config.toml
init_std_qkv = 0.0275
lr_mult_up = 1.18
decay_shape = "linear"
dataset = "wikipedia_en"
MLP neurons of a small language model. Each row is named by its layer, matrix (up: input weights) and neuron, and shows model dimensions 144-335. Each number is 128 + 24 x the weight over its row's rms, rounded and kept within 0 to 255. Numbers have three digits each.
After each neuron's rows, "fires in" lists the words (lower case) most often at its 100 highest values on Wikipedia text that the model never trained on. A number after a token or word is its count.

L2.up942:146144090117140156119118157143090140120134118112157148119129133116097177115124129083141154175118126112138101130111177143151079110134129093164145155161150147137108097103125126151147106143134144162170094133131113128123126081086151107103126111121117168132079118122104116128128176125137115186153182124139128129128112083126099115096096124117130145118169110100135128123080108173145154137087132133098133126144152162115095136098118115067111130155144145108165108126178127094130130120140133145117136148114107122159101118113109157105158174115173120142108106135136150123131093128119168102
fires in: "him" 37, "it" 29, "them" 7, "he" 6, "she" 5

L4.up761:112126138153122071134137112092171106120138125129150128133117122152116115127122147107199146178111152109109141164075097129081142139129138110079179130113116137175141116119083147174129117120140131096122166132143132149095090118155145155120137112100158155149104106102099087134137126107127118136106094130130153156136135156089079101116171117103130126116152123158125131125140106102093179098116099124188150135140151097093097132104084101138151120123120130129113105138100093142091111156109168102130151131103112093126168152145132143149106130163109138142105125155149098120129105153101153130
fires in: "of" 26, "to" 16, "back" 10, "all" 4

L2.up1360:203142151128150128116116115108158165125110079081149129139123121148141151142165109133095132112143116140133133149164121098146097080160116079102118170132139107168142109137135113145125142104132095139134134132176108098154144141149165131108118129125084174120140135128132190154139135151117133155104135141109109149136130133125088099115096101131137132128123096103088089132084109121143145119124130148160125122149105138097096159135134144083124132148144134123143126159109139117153100112133131144152114179108151129106152121101129159089148143099129084117155143120113131115189147113101129139
fires in: "they" 15, "we" 9, "china" 8, "norway" 7, "he" 7, "it" 6

L7.up1433:120160153140129124137130077097123149125108156123138149122106102114099098111131152162136148177138114153113129147125149142146152140125134145147112126171148100144129127143167136153129109096148159140102159130129121105121105107143154138123136119142117166140135135093164143146140137134118132137065097145143145145161164118109119136210124126128122123088147176119124152107108099192113158147121118094129165140162128175155154088118116125150108098137137159134151096129113167082122157139129124068097126122102118105115096156097098118134079123117120124127149149132119170130119108097116097096
fires in: "on" 55

L2.up947:120151123118165172124101129080125162189133114124126099149117112085133141170155148118122142112161136107141138145176137057133127120099117136152158098164147111170115141100153149114142177169109131126152117113132171125132096113096164111116159134159138112153138200076100169129144154142161145092104142121142127076153153134131154132108139106104155134110137138105131125162149096080111136157149153128151133142131142139171101112107136113124130131155153170143119130132168123108164072105095150133140136129113110158138114101107105137103140098111110121104162129117143145089153116092122082121
fires in: "also" 48, "such" 27, "these" 19

L2.up107:140142136125106136125112072103162144108132097170098142109131172134122132139106175119113163162135176140164156114106125133099130112152149150127101108140153116096087135149125108129140148125131105147165141120146138101155158113154126125113111133118127137116096136112144163133162144142143097108141138154142132108135142101146103110110098131144121080114125063126155123088118098156095150134090123144149122142115134140142144138164179099132143081128103153132117112133107123153111094115106091145128113156091154117094165107121163117144077154110140117148115143098184118108079192203147139146
fires in: "name" 24, "from" 11, "to" 9, "same" 4, "season" 4

L4.up451:125160143118137120122097096129121185123119154117136113127093111113149140104139141163084128147155153108099190129120125101173121135153150123106148093174114090113103120099134119129163147118102137108091184125155130156147106140117088156122152106129165155141162129173158118126139131121151134103179106132149101104123136096124122135124131147094113107156156116118101080151170122154111136096132111095098107134132151123141156151160125164104123139127161140113127117119099127107109122126099102135090139104119142113105121143142124143122080118136122127121080115141117167139165144143138110158
fires in: "and" 56, "a" 11, "to" 4, "as" 4

L4.up316:111123155132140098159168108106171113112141103191096127173143115168126122122152130127119107101123138102140086161116119119116131138163147119160137118106128123113164125135098100109105118136122110072147133104140118107135156099152111119110117090122135127172123135145058137101099112111125103092140112137136134134087163114110133139063177094111141136125139128151126148111178094103146119152109154118100162156114109126145124068151124167093119134098127162108116140088093129155140110146078114091111120125112121125115057124129150134071133174126127134142118162107117109113149150129098127072
fires in: "of" 61, "for" 5

L2.up665:111153135189108140113095145125121131081146104139162123118126149119139117111107125151155088159130149087143135139136124126143104127132089139115094118119113149115140079106122120150170149097107092169139093132154124162179165136158126102139088138118142125161144128148127118159134129092098092161123164121132137088155121124110122134146121119170104152128149135126111135153110119117130116137145144094121120140142149154095121097139119139115131124088121120176154141131104128151102126121139146099163128145132169135131128148076112089141156134090159125130124106128115154106133147132148176147
fires in: "be" 26, "as" 18, "were" 11, "that" 9, "years" 6

L6.up580:118094107100129155088080163121126181095132111127154149134130150134098133127124147141114097109135149133116112124146099116086160132182125188128136119113106078138130155173111141133131125108124182173139120116147139097114137184175143160173122124114162151141110127169149128172144122134139144104096145138151111154159107124090123070153126117122149108106105116173153142141154158110060118096175125136076099104144163100132128140112119138107125120099151126115152136154119140145118135118139137108135169094165106151167135123086120143139118192091166122131129104129182115137148121137097159144
fires in: "in" 82, "of" 5

L7.up71:153154136134125118122092181150134129128086069147115114088110152080127130099100162149110113128185088120108173132112131128163095121118144106134126143135096125060188123119169202104158161117152120118110131146134137126135093117134157163156106084143128120137150147113131138132143152124140122114178116147135116132140155120102138074122131138126098137151120116132136105172119116109147113155133100109146125140127134088091075126128093125137105120117148156152071127158153099138120098093096156154170154128109137137154113148117117168122118136118157111111145121141113101132150130130148088150
fires in: "would" 38, "to" 36, "could" 12

L4.up1223:135103120141109099155117175164153145168129119109074085137084133129135149107128111085115143145150205115078131126157087131090094142131097128082118134122145115105140119115160121117156121118109126103103137181118187137168091133132109134112083116153162088162117155124132120171145120097109144133129111132091133101144098124132088123140138142121102142141157114114150109146129093121142139156126130144124146130111147133117108121091107107148109105129140137127102119102113096134185083117128149145123144088156158145110113090125143122150090118097163122189103162138162122094098165164113055160
fires in: "as" 34, "where" 8, "post" 5, "to" 5, "chief" 5, "wife" 4

L7.up189:141153101105140137107133156166144118157148112115160152124131120107150113137130124150147129159123111115133105133131156151154149165114148105143169105155149139086164122165117165116099141140117141150080115131112127155131082135110126113125152049117125132116084150107144143113163125111146140142155174102096139202103126122133094106143123105119141105098151178094156111116143095115119116133095102123159138100121158115133139117091146111114134082163107118124140126131117127136146163132108129137140164126131134175081130106162135122129133157105132100131113151149142118133115138148139148132
fires in: "had" 16, "have" 13, "with" 9, "using" 7, "threw" 5, "has" 4

L2.up1374:114154157114108126121119113137165094109149134078098102161165157112105125116125120135122123130165207121106110158126134126143186126166141133109117108137137140114135157128150163111153143133122133155096121071111135165102129148115132151142118079131089121118148121159110071128085164134122137143142144138100141172116101114107150148120117089145124126114109112142087167151127120137119143153126138088163160092119131136134121109119088146155127110122156121084121138153155107116079122144142136118125118127092104186183113121151104116109154120139139122153102117155080160144146098117145109161
fires in: "had" 44, "have" 17, "has" 15, "with" 7, "having" 6

L6.up285:143160137120115124149105123093166167077146081121139115139154144146101174145156127120140107117142169093116120112164110095137094102106121100127087100131085175077148150127153151132149109134106120123150103148111119118121084173146134124129117125142108136128127080128125128096138178118139114103112119129139126165126063129147109094127167138106135112135118155109107143126119118134111119139119149113110159130111127144147060129178091134143129130131154090111179172101110177105132085118153113115103133140125077147150117135133120105131155099087150107111135120107123111121069124112144159098
fires in: "of" 45, "other" 12, "in" 5, "these" 5, "all" 4

L4.up1052:149178091158147105148111107110120157113110114125186131117107128160154164153132142090074156113185102102137158138119118108121074136146161119102137080123151154186133098096164129156171119147100132162117094120134137133101118131162117086095124152103084161132144133127174134139090142111117149102127118142149134144124140105091104137133136089132156124145143134123115116096092136151112142172083125095121116112139148158132142103153109128163135138127144132124127100091086162118146112124133085129124117148116096139114126135125134130140133152103113124168129125143160146157097135153088124102
fires in: "of" 43, "up" 8, "them" 6, "it" 6

L4.up452:191151102143112136105123146104117102126094122131124093124202135142150110123143094123151124114078101164116104120170132136138171094109099129137144150104112093163118156127127134170105137132168131123123107160148100169123118106123139148107109135167092152095094091083160139159097134147135165131136178128111108137174146102143120115104136131156131174150130175102146130100116136146128095133122137096131157091127092130123133153119131177099132128112140135119142178116166156117138090159078122120137121154132122157128135167144157102122122115162106148132118110147113145066181134144112149175
fires in: "of" 88

L6.up615:105147101114129107124103179147146143135106097149160100119137157094145167135116139150116128141174127093091130147155139129163113127119134132128080202152116141148122143153162170115112117133132103101090144153119155139153142122141137128115088126130137084150136105100151171116145143116130127094107142123146140094134137121091119131129168149124145184142124101088142115177152102136091150126151124115126084111125120137100105142060095121091134140109133129092117155150165155090169068093097095145118178080105107128154103114115145157128110143111159153142131111144112090091134166123134127124
fires in: "to" 77, "not" 4

L7.up1312:141162123132115126141125135121158053112142147120121114130146147144138117125125173137124151118145081149157129130092118144141104128126175112121125155143130134096101150138144161137143149085124129129128129134129157184116078105133137163110162143147134129101123148107137135115105160151179147136119126126109065118117128126108106130143142147128144089125148131098128111118126122136136130130127108117142113125149119107102117132153112166139120095120135110113119176156144096138116097120134150157142129128092098145111129103167142121119104161103176080125139130121099095111134181170090134149
fires in: "to" 62, "that" 15, "in" 7

L7.up657:128117119150081111108160137159100101123088108106096108135082131151133139166153141156173151119135108128110159137119164072165126167125159130143111106145117151138166134114089131116123116144135072126134121157127117098155109138149156125111149111095143112150079130157121120136132093127090119142150157129106129121140137121090169115137134123126135100152138103140165132133174173146105136114103123115143119143128128132114127152092135090090142123118129131140120155114125099126148107123115147130118132107119112125125143125136076125157134121143148161142105129176120172085080120117151110141
fires in: "in" 84

L4.up725:116142089114126128154162167105135172094102121144108106112150131087126125114142160088118146149146129102105134103153094146129152119122111114136116112148139105147149158141126152070106126126144123154122162100137097130125116132123103181149133088141127120100120114098141150165171145126140133148192116125151110163141117129099128129108112091116172085145098121123133156179147148080120130120095122130112136117141097116115134145070130132137114131132160111091115098116135133097097145165156158121083119135186118099140139127078100112120122124132168127103123091148088079118138137123159148134
fires in: "many" 15, "other" 11, "these" 11, "two" 10, "several" 9, "various" 8

L6.up1302:166152066103145154117086123106158156106105131107134127177148147122141083133153186103107150142135140136142116131110152146115116139161131127087130112102103142092135096144097116145125072089132129142090139122154091154097108090139071129120174105116153089108094131160138117151107119148147137120090141175120072125158127128115064112167150107092103131124112138125081159178136108094135111080146100095136195135145103140123120125123119139148109121124136133153134106141134115122147142120132153135147156157119162124122078128135092126138132150116152123101136121137106148124096135115129128118
fires in: "for" 39, "which" 17, "that" 15, "such" 9, "of" 5, "to" 4

L4.up699:138095101156146137186105159109116161106117110173164120147104137128123134153100178079097096117142118149108117137092123147119111147103128129136152118092166125069123118141141174146099158098173116131102102129157150117146125113136110121156110128130155125122092088148146122172162181115110119120083145165170101120139123165106148170102154085126099151128136114143126102140150102143150168113096129084068179088144095128126173129122096166122148136147124103117097165097156159105096101137121130129167160160107161176103136128117101112140129125125138090115129092122168086082143106114121147130
fires in: "of" 27, "number" 13, "all" 9, "were" 7, "children" 4, "son" 4

L2.up232:099108148135151136099127146087170171115100089151120114139139150138130133114095138116091141182105129092118118134107149106163158122112148086134111160177121088117111161132149156139138151092141120160121167131137154142133098133105153155126094112150133165153155158100164136141155169103097125147133153132113109116141155138115108119115109118142130104104146111161114106154099132129141088102094140096115124108062183126108192163075120090142122046143123124116143131159135082111119118116153129081131109136143133135128143169159116147137146161115196131183135122120107096100118131133138114149
fires in: "which" 35, "would" 24, "to" 17, "that" 11

L2.up674:123140168146135118149153151121140181099111144105112153127153130097125131130166100137105137105151146116093121125131158139142117095128110096214128124120170117147138127133135158101141119112117134130088123137118106126150105136107137150107139082135154173088124110104103136112109146142120130097117122081125091105131169123168122131170108164132135128149099121149139128123106129112082133119118147121116167133100084115124139149095155082137135130163162178117130134132133120127131142104114148124113079136123131150106117143126088133134123091132156098163111099098159110130084178140129116164
fires in: "other" 47, "and" 15, "or" 12, "also" 10, "recent" 4

L6.up773:172143106142105112161118150097183166100132128105111118138113140146116130124168119126120137100125114084129137153098129082139098058179145188131149136135161092159107120165116155114134101133094149121156079145119126090151084138124135121105098126132103135135121073178105194144121163100102132086118138129089136142117161134087133106140111116128131123166120133132134114162155098126134146161096144156126137141110124134135113151136127132148133115143119157135144152107137123121153071138113143114137135134107127123124149136113127124091121096160094107136141102113093106113131097135131117117
fires in: "it" 17, "however" 10, "they" 9, "later" 5, "himself" 5, "them" 4

L7.up556:095113126098135139173131122128117147106086129118184104145101119179128149123154131116104136133107188120100141127139146141086131108108133142107119122119120124094124127136105133152146180116121128149102140118163150142136054132107108105124121101122121131079109100142124121110167143159158107145173109126141155176102103140113126136143145137110186143126086135129085118129138131148142107118139170129110129122147103119094141145155091136162139104170092124118110128174143110095145142120152112182137128123130123126119129091117044094089135154127128156112163130100093134110157171139151142148
fires in: "has" 21, "not" 17, "have" 11, "can" 10, "had" 7

L7.up345:123139144124147124138137133135141144161145126107122112140104067116158142122135109155118145159136118126130125121129142114112122115111172106120128169106137127108129165165107095150116082131117121164090116059112128129094092119141167171092156143132129130079120158142156131136135103116144111152117096111049113082135128160084120121132170126151128111102162085142088123135114132114116097136170092147134130145102118097102116103131142091149128132181133114131154112115135143147172136151108129130126158114147192090130090136125123109115106198125115128139162137128130112092130161127163098108
fires in: "that" 30, "which" 12, "what" 11, "and" 9, "had" 6, "thought" 5

L6.up411:099168129075098118102112115137147119122155138117105149129156106120116149120083120144132196147099142122111156162097181117159111077116148159118161123122136110111111154127092122143114127115132114135147130125155168118144181115136098145123102122156116106127117124124101108131074190149145129139141101142109111088136172129103148084073124131146149074136130137126167105163130088133087112160145129128075119100085128115101155127179168131104142149147143110126124134199171128149129124143098141138126154108110168170160123110111118085106093137091120095162146164102116135157126142130147142086
fires in: "from" 25, "in" 18, "born" 7

L7.up1120:130113127093139173149123096147104132114168127117148151161094090116134103088109140117167111118108127118142162166136138149113132153131131157098153134137117107108151108100104118140160104095156157123132133132092084128114129111165109129128135065162165138113139123157107106131127159129131121086122133131095131151140123122120105168124115112073116154075101150128101138140144158104107148112098132108138148159110150110164109132175146105172123203120111137088088141145085114089103071104120144121161135102161144108129128121094122128110136151115119118161156134118101125088137131099113144108
fires in: "some" 21, "one" 12, "of" 7, "a" 7, "that" 5, "version" 5

L6.up1410:149091113150113079125116131120139157112141138157122181134110126127093122112118120127154097128142099123090124141106099109134181158139161145169118139120143089117104135104146131164116102098114137108096079144155085117091109157166167150137137123120127129085107129134179114162125117159155145134099126089122132145134126109112148142139122144104110107156142140137084153114135106142117129090089151106084123131110132173112170113148120095127128105105080093110187123126092150128088149082181129145103143163143094154133154106147117126058168121108154139167093158084163090088125162155136138075
fires in: "the" 36, "of" 26, "from" 13, "on" 5, "that" 4

L2.up1165:103151123133120122112103169138137174104110125091080108136143121148173103116154107102133129124143117110135133109148102089138160157158105135091101108158116086128110133146151121157158150089117145145159114101133138156165094135138090156133114096113138150145113135096099165145094114112135155126141118137134099124175146095152136145135133152088117155123119130139120082149143103124123115123123116115159183127171080115133109159093089116052121139107110118099101130151100117066117147133131126123124133129143129142111133149151142121138108137103109154100105109163115111154181109153151160135
fires in: "its" 73, "their" 18, "his" 7

L7.up501:142110117104098127103116133123141137120097113101116108158103133124153162116117082147159133115128100192102105117154096137116094138137140128149090113130171155112141137093141097141106109147142157169142131156103143149133096155110121142119130106128131134132145117151104100127123110110138158135112154140126109150151118118127096101138156125112144112097141119133116132133123129134127101160143089144144141131120160128156121132131110139139120132134128097129104154101134163139119146113082127167149114131127128147127107137139105148152115115131117151116106171151121132113125175091150100103
fires in: "united" 45, "of" 23, "and" 5, "vulpea" 4

L4.up1113:128115148144162143117138141154124135119102171109124127125129110162129155154124140125151116169114124133136175111116120161105113137120133123179121132162133095146112132133085139105159150154098193146085128136144112143148116166142121122115101134177052148099113200132108112120164089139116090128120128127110107169129154140129107119124133135126065112133103152131121162151120142116088073089146129130084129076139118154122137145133099176121113142131142189124149115147181145088120142154127124157139110098119138152125116156136111150129147109158104164131161123138158117099145174093141128173
fires in: "were" 16, "5" 10, "all" 9, "2" 9, "1" 7, "total" 6

L6.up176:130128109110148123108109173119152149106124107172142104176101158125137152113127135143138141134147124107086159095132126141111141113108160116129072117106179115139125108132138157139128110141137137137124141133161100128102134136147119138089163111116148144129099111107096079142136080126108139154174107132141150107104127157101150163149114112127112090114145149086156099166130131108149127146142125144176138140165100091108102120122133112147128176158136115145185133105101117127176114073133059143159149114170125120097176154147106140161099121140113136127104135137101120106164132137164122164
fires in: "of" 53, "two" 6

L7.up1023:124112143179132156089168139137161126110069113155145080120133093107103116125162145095162185110094130140072158084086096074089140126119125143161098131147149100117139114117159128124149127157142101138142150136128114151126147178158148126128079136168100084100120169116126098125147150136151160164139152108143130119105168106110130118141111112131151126148078128136170131146098129115105121102115162114118143122055150119136142126110145117103158141097126142152119139140098182072120074123116153134153155135130082139102145106145117128121117092163153125132104100126142158109152122142094115108
fires in: "in" 72, "to" 8, "of" 8

L7.up1525:115148090149137115130092185140159126120129185087099112150124129148123166101166139151182155111128136137151126126156107109092138141107166132143103126138162141088096101143130134145153131093147133154104169113084127175146108124159156154131119103157161147104109108121116102147127131145150121125165132146084172149134145134089090079133102122155139127125122171088096146155124126110108116103112137146130138092115137136124108133118187133141148144121133118094113079104127113133106091138109132113110168119123106178148127136156102152139168138116125187130088143119108142122126140124132091147
fires in: "under" 33, "in" 12, "according" 6, "of" 6, "by" 4

L4.up1432:132130126085150171126147101178137141154116160139141141152136155111132137120159087092112100116122133154147131145130119101127137130132152132088132150110102117116108107096171172140131095137154164163119179123146087118126105161125124110110133109102130113106148146102154074107131097106131137159087126144169190113153160104139140119156108164099150102168124140086122116097166093150104151149156162133104122129125116116113122106137125099138114129142122149120136094128088094117172090148167155118138127115113147115117103133099123092117156158073133082130084115102129122155136127117145134138
fires in: "in" 59, "south" 4, "that" 4

L4.up52:105135149123134137122128124100154143124133102124162128141168112069121125107101103146174105143115123033121131103137144113177100137134132135143158130165124109144136102124125106092140088149122094123144111139156170142137164169093149148145127086133118155150066095106157132118147094159127131109165122146132135126141148106155095144178083087141151088122126151118096090122089102122094114096130140102125166130157134132129140106131129118143143118141121146123113189137133137189134150132124107158139103118163122123115121120143087125154119128105114125119083206135100147138148145147140127079
fires in: "and" 19, "career" 13, "past" 5, "other" 5, "public" 4, "current" 4

L4.up1021:152133128149123142121142152147155133170128140137121087157135126150130129124134134107099127121130156118100137095110083149142104149088105151081147130149103146127082127077127123134161094156108135130137113141089139144120115111165135126139117089116104112141143114102075134141099133110122150140160102121102136126123109150118177119158143145107154130089157166103143153135068162120109151171099078124151113119102110109136082058090118160176147128169152117139081141104090168084143146078123111117120142125163160165092108101132126090118095156117152158121150129125126083121139144115130144148
fires in: "of" 28, "under" 17, "at" 5, "on" 5, "passing" 4

L7.up155:109123112120107119160153116125127111088094122097145126169145153126089115120158094135147137099154146124089108114126160153101151145140114131140120088109162129133109157118149097108162150159131169114126144144148119154104111131173091166170137086124115146134091087109131063132158151122133102109117116142097098157113141102068112114158084153161131167155119121148107110126130151098146137108161166130098091135116120102127082075117140117126157110139122135091128131123108131131115111100143122114176144150125111158184096145082103136128078098114139164162117081158153132127131120106102126167
fires in: "of" 64, "in" 12

L7.up982:145156163128116117118094143140103140122125156114138107112116145136142100153148138128116158128126098119117104150117066172146122122146104179107118095111125109074114108103108172134108145120140125145135108125078170129132096131138123147096164119078135119096131098120135125091148128116148126138112140100167129097155180132155104102121113136082160111143112139132104129093149117156110095135100139103109152172161134103079133138146134106132128095123118150149138125115133143133097111137123149110104133104116186134163112149124092131127145112117142140174081114174132156114161130154168090147
fires in: "of" 33, "as" 18, "with" 14, "to" 8, "for" 7, "by" 5

L2.up584:105124078103130103131132128128090123139128103126170148124063137152096080151120082128117153148131162141150136152095108105118099155107112118152126143148141145094103116160124163141165145102110128124134119119112129163124113121139128106112143140145148131149121101162148100123099157123159121154157106147132139125112123093158127118147102165140134119137122135074093187117129119129124121156143131104141127174094079118116165155079125132125143130121165128128082118140116129110139132123164152120152117148147111116143111146178067080152131152147130161131131162129155147125103166132137130127
fires in: "not" 24, "has" 18, "no" 14, "have" 11, "cannot" 7, "without" 6

L2.up1332:155118121131139179121118120118162184140102135147103111123125101142101135119114167112122128119128131132137143090121073123091146103122130136134130069121137103106167137108102169140162114105105112168127146160112125134152143112115136136071159123119131085112107160110157145140127118147200122156124107128097137144135151122100105137161135104135139151126092065134110124119132138156113129095142152144133123110143102094123145078146163132101093138139171187164104147111139129147067139136137108142116133127126093096154167157118123159143141181120112144135170122152133125103140126131105119161
fires in: "of" 49, "to" 8, "in" 5, "heaven" 4, "the" 4, "god" 4

L6.up766:141122139130140095127168168129116123133132106176131157170160121111155103116086119074147137147168129131134188097106114126113123129125128128133141105144170116146119155110142148103155135142141143118119132135158151126143135114124156119129146133127129127089113134139105128121164101082135084166173061132119161106125090114128155134147144150072115136160126163151126116146151153173184117125111123103139131120162128100154137096085123111155096106131171118114156163120110129079213099128092167143139106179152126172140140117142076160128155127164149115120144089137111120111080147111147161131
fires in: "of" 20, "two" 9, "these" 8, "those" 7, "all" 5, "among" 4

L4.up456:145131109152142188161138133128110163104159138113116107122135151094121172143165190118091164131119131138166137155115151098167117117141112095110121146097130104157088131102143142128125078160127129121128136135139122141109151097134110152149156162094187144110075117150142153132160118120144115159093153133125151120099128137087147137129152138144137088143160087113107136127097119126140118119094119113136146145094111100093116129120112110119127089138104125124160137122126123109152107111129148117112144129150134093144133082110125111138129175084148085114105090118193085087100151122119136132
fires in: "that" 26, "during" 10, "since" 8, "early" 6, "in" 6, "previous" 5

L4.up698:153152119123105156118179146112124134115138118131137129166116128130143159162120156114123142123187125159128079118133130164141142092161109100152151108103163152134114150119137109153161144125112127117136106080122116152119127147154139077116096130143145142111117138102111120129120148164142165116104110112084121102138149116124181134109116103137105112121144113085084131142082082137125184142148106095101188138137131133094125153093127198132101119139154145169127111170128094120119169151118165142113170128153141137105114141146090112097134117109131150132123136139084121105134151123090101127
fires in: "and" 31, "it" 20, "they" 9, "but" 6, "e" 4, "he" 4

L6.up1450:173140127134169105128151121151132084111095138132194100145136101143126146109155129083105139131153094116106153131139110178139125131119122109116139133139174137119139106133133108119105125146083169164137122126114032130095129119164106117111141111112124163115135108125108105148155121096077165119166125136075116104108170128110176107122146154120117089157142137095125143129146112086102136140061132143151173082127112148187126105133101169166196139119132123136092148126110125127151139134130109125122163077131157153119177123109109125137107173091167107112111120109158152141122133108115157132
fires in: "of" 52, "pancrase" 5

L4.up269:126126119106122097125101112138141159134132117116114127131103125103094119148133123115150177124173156097093118126123109110165140155133178135141120114144109085117092126155130163099137125162117094140124104142142110123160136119089162128130140118118155131118138092113147138081102157134125162112115125129121132117118119132078144096126133143131114101166075151123163132133130097120113100146107146133101140100098141103143143133126138120133178093143101088117112128155116149127142150133144129160127106137108096125140099079118173124096127139120143153130119145146086155138086121094123107146
fires in: "has" 29, "had" 13, "to" 8, "have" 8, "a" 7, "not" 6

L7.up961:085112176160162110099117118135110104134131148154143123154124146163114112153107115149131141121062127113120123148135110090106113128128115099142170119104144127121121147201108131142171165148142116179165152119132112115115104093154153109134118140142162130127121133104149153164121082171161140125084113158135093144134114100150121096138160140128149101157134125158134132090102111121111112101115143133156131114104137112104142135096125120158158112131108122138141106110137130135183102122111146118114132117140121088142134092109131105113141123156134136079127155117144140087157112164144138134
fires in: "has" 41, "have" 14, "later" 7, "also" 7, "is" 4

L4.up1070:153146166133134079153126147123149174126101146149137161154153163121112121112155113129108139103148095132084137133054152139122140118131109108146063126142142150134121148120121100150160124114132160138138119094148095126115132144088158157133102125133142115062114120127151089129162105145152091132150150101116146157173137115107125145133143132128154122132145097142092140132132114073085102172124106136158179074101103137139150128143117155169154105089120142116105119099153124149149180106149126115099160104118139097194110118155161139097117148135114085133155091147144134129145135161114108126
fires in: "of" 90, "all" 4

L2.up825:130153093119143105173123116073146184102126165129175107148143139153120153120125136088139115136103153129142154097177138122176139153084166171123117189142122129144140143162112114185178110137132150122132115187149097141154124170087157130117133137146133085056139124147138121109133134103135100138104129166124141118107132121169100133147120154158127150129103120101080121145155108101123117150141123121149102122092130126089095092147120145139108167100180135124123145115135112075153142121155101156162147149143125106132101104103132133152142114141120141120122176143132113098137132103137145104
fires in: "of" 61, "all" 5, "half" 4, "touchdown" 4, "interceptions" 4

L7.up153:102150159125100145102082142122127127088134124202134151141159128127096147125154162138104134064135106113125125166137101103154107157145180127094102096131147083118097134131105146138140110153161124146152109132124114156130105133159106109132128115164156122088158094139134171130132099108172165164161155126153134103130133116127140098127124086146126140119105119144138144120124132121126129112116123179185090142148108111134081140104138112125130097163087175086117148180135119151135088170134136111098164129128106125100128092106113124142168146094088148111090127123153119087110135114104157111
fires in: "in" 90

L4.up1482:125108140138147120140130175125140112111128137105133125109130158106144166115108106117138107161166104139146109138101104134101157136137133169130082088112119106152112132126124099128142100158167144145112106133105142181140110137107151136136139149153138147160128139103118094150116152151099118113132147101076142077131129093153097125155140150118095127116123132100086142149106088140085123101128123079167176096144168102109131123185108169099127124176097098137131141161100147157154107093127110133165125140151155131151128152135110159132138122150169163124137147178137093108146126149145158168
fires in: "as" 48, "was" 11, "is" 10, "are" 8, "were" 6, "being" 5

L6.up1380:143160161107100125129125173128132143122118116158104110170129142143180149138109165176135182101124097142139109168117136147108144131111110136127107120140153107114135132137130132128121135113118189132142131095143148104097129169171111138161152130124176123132123139100094036109099132077138089140123122138154106127124122126129117114107161139115184096110108165110126140161153113112120122132119109125148125112142130148171115146144119126113137121126171127139134101134134127125102083106112110179129164120149136115119096146110144127182103149126102139114131131191131106081095115135173108151
fires in: "of" 44, "various" 14, "several" 10, "many" 8

L7.up660:133144152174175102162092122134107147111156117102141147121110128138108140107130165115125098171090087115113082138153171129098103118102167078115141110134123119137142149116111170143133108135113132141096142123124080168109132124157107164156174164085146105089120126115128136114136056124108133120148120118145123109130166134115111113068141132162091140166125143127141108122057149119172153111121077121147134115164113169134127110164095142114157113105097089104129149140190130097135127097134155178088126139107143117154112134143088100165127112112155108131155148076154125162135140127163136117
fires in: "that" 75

L2.up809:153116124164171102132164139094133150122129165132161105145125155152124162159166097107142125162151088154127126152124122133159151150130147105112171100145118152158073139110140143120160115143098106092132150144154111165105126139125119099104166130098102125130090095113095114114156109125105103112109095127104123135121120132114115087135133116125116137146118129112112126108128107127109208107122118105147135132115153123129109141110118128153130134108126156113144124101164133088103124157125152108140138159165133111097137147138166129171155134143139140183112102157177103113141114119130078117
fires in: "of" 17, "top" 8, "chart" 8, "band" 7, "as" 6, "team" 5

L6.up1082:094130127153105109122101087123133152157155134138127096099107114109128100098117127084175124061098178143139125129138098110144117169125187127115119127110153083117108120125110118190094118138121142142078138157157114156088116161129091108143115131150148122123102131154119146107055080116083131168123172113139112118125186119156126079096113119155115143162132134171137112111140135146103080114128123150169131128112162109098135119119120144154151140162127151097145095126130148119125121157120144140128132156109154125128148101115101126107105110141087101065090066175175103086103118080119128098
fires in: "where" 39, "when" 11, "by" 11, "of" 9

L7.up1226:104100148135142133106073139086138135098128090143158122131138154150085137125089145128114166113176116118140139123133127117125119127121101097151119142139149114110107122130151150110142140128114114143114104154124135142107110135156171116154099137132129127109112138131120181141138108110167131102086186141078087112085156124125087099130136127146137139125147133078113089170118071135128105172126099145173167090129101117120114115112123121125083132143120149111134182102124125113147107103088141118135112116157123089111107142139093126114092127150142141094119185121110101152099092123128092146
fires in: "to" 15, "be" 14, "was" 13, "also" 10, "would" 9, "were" 7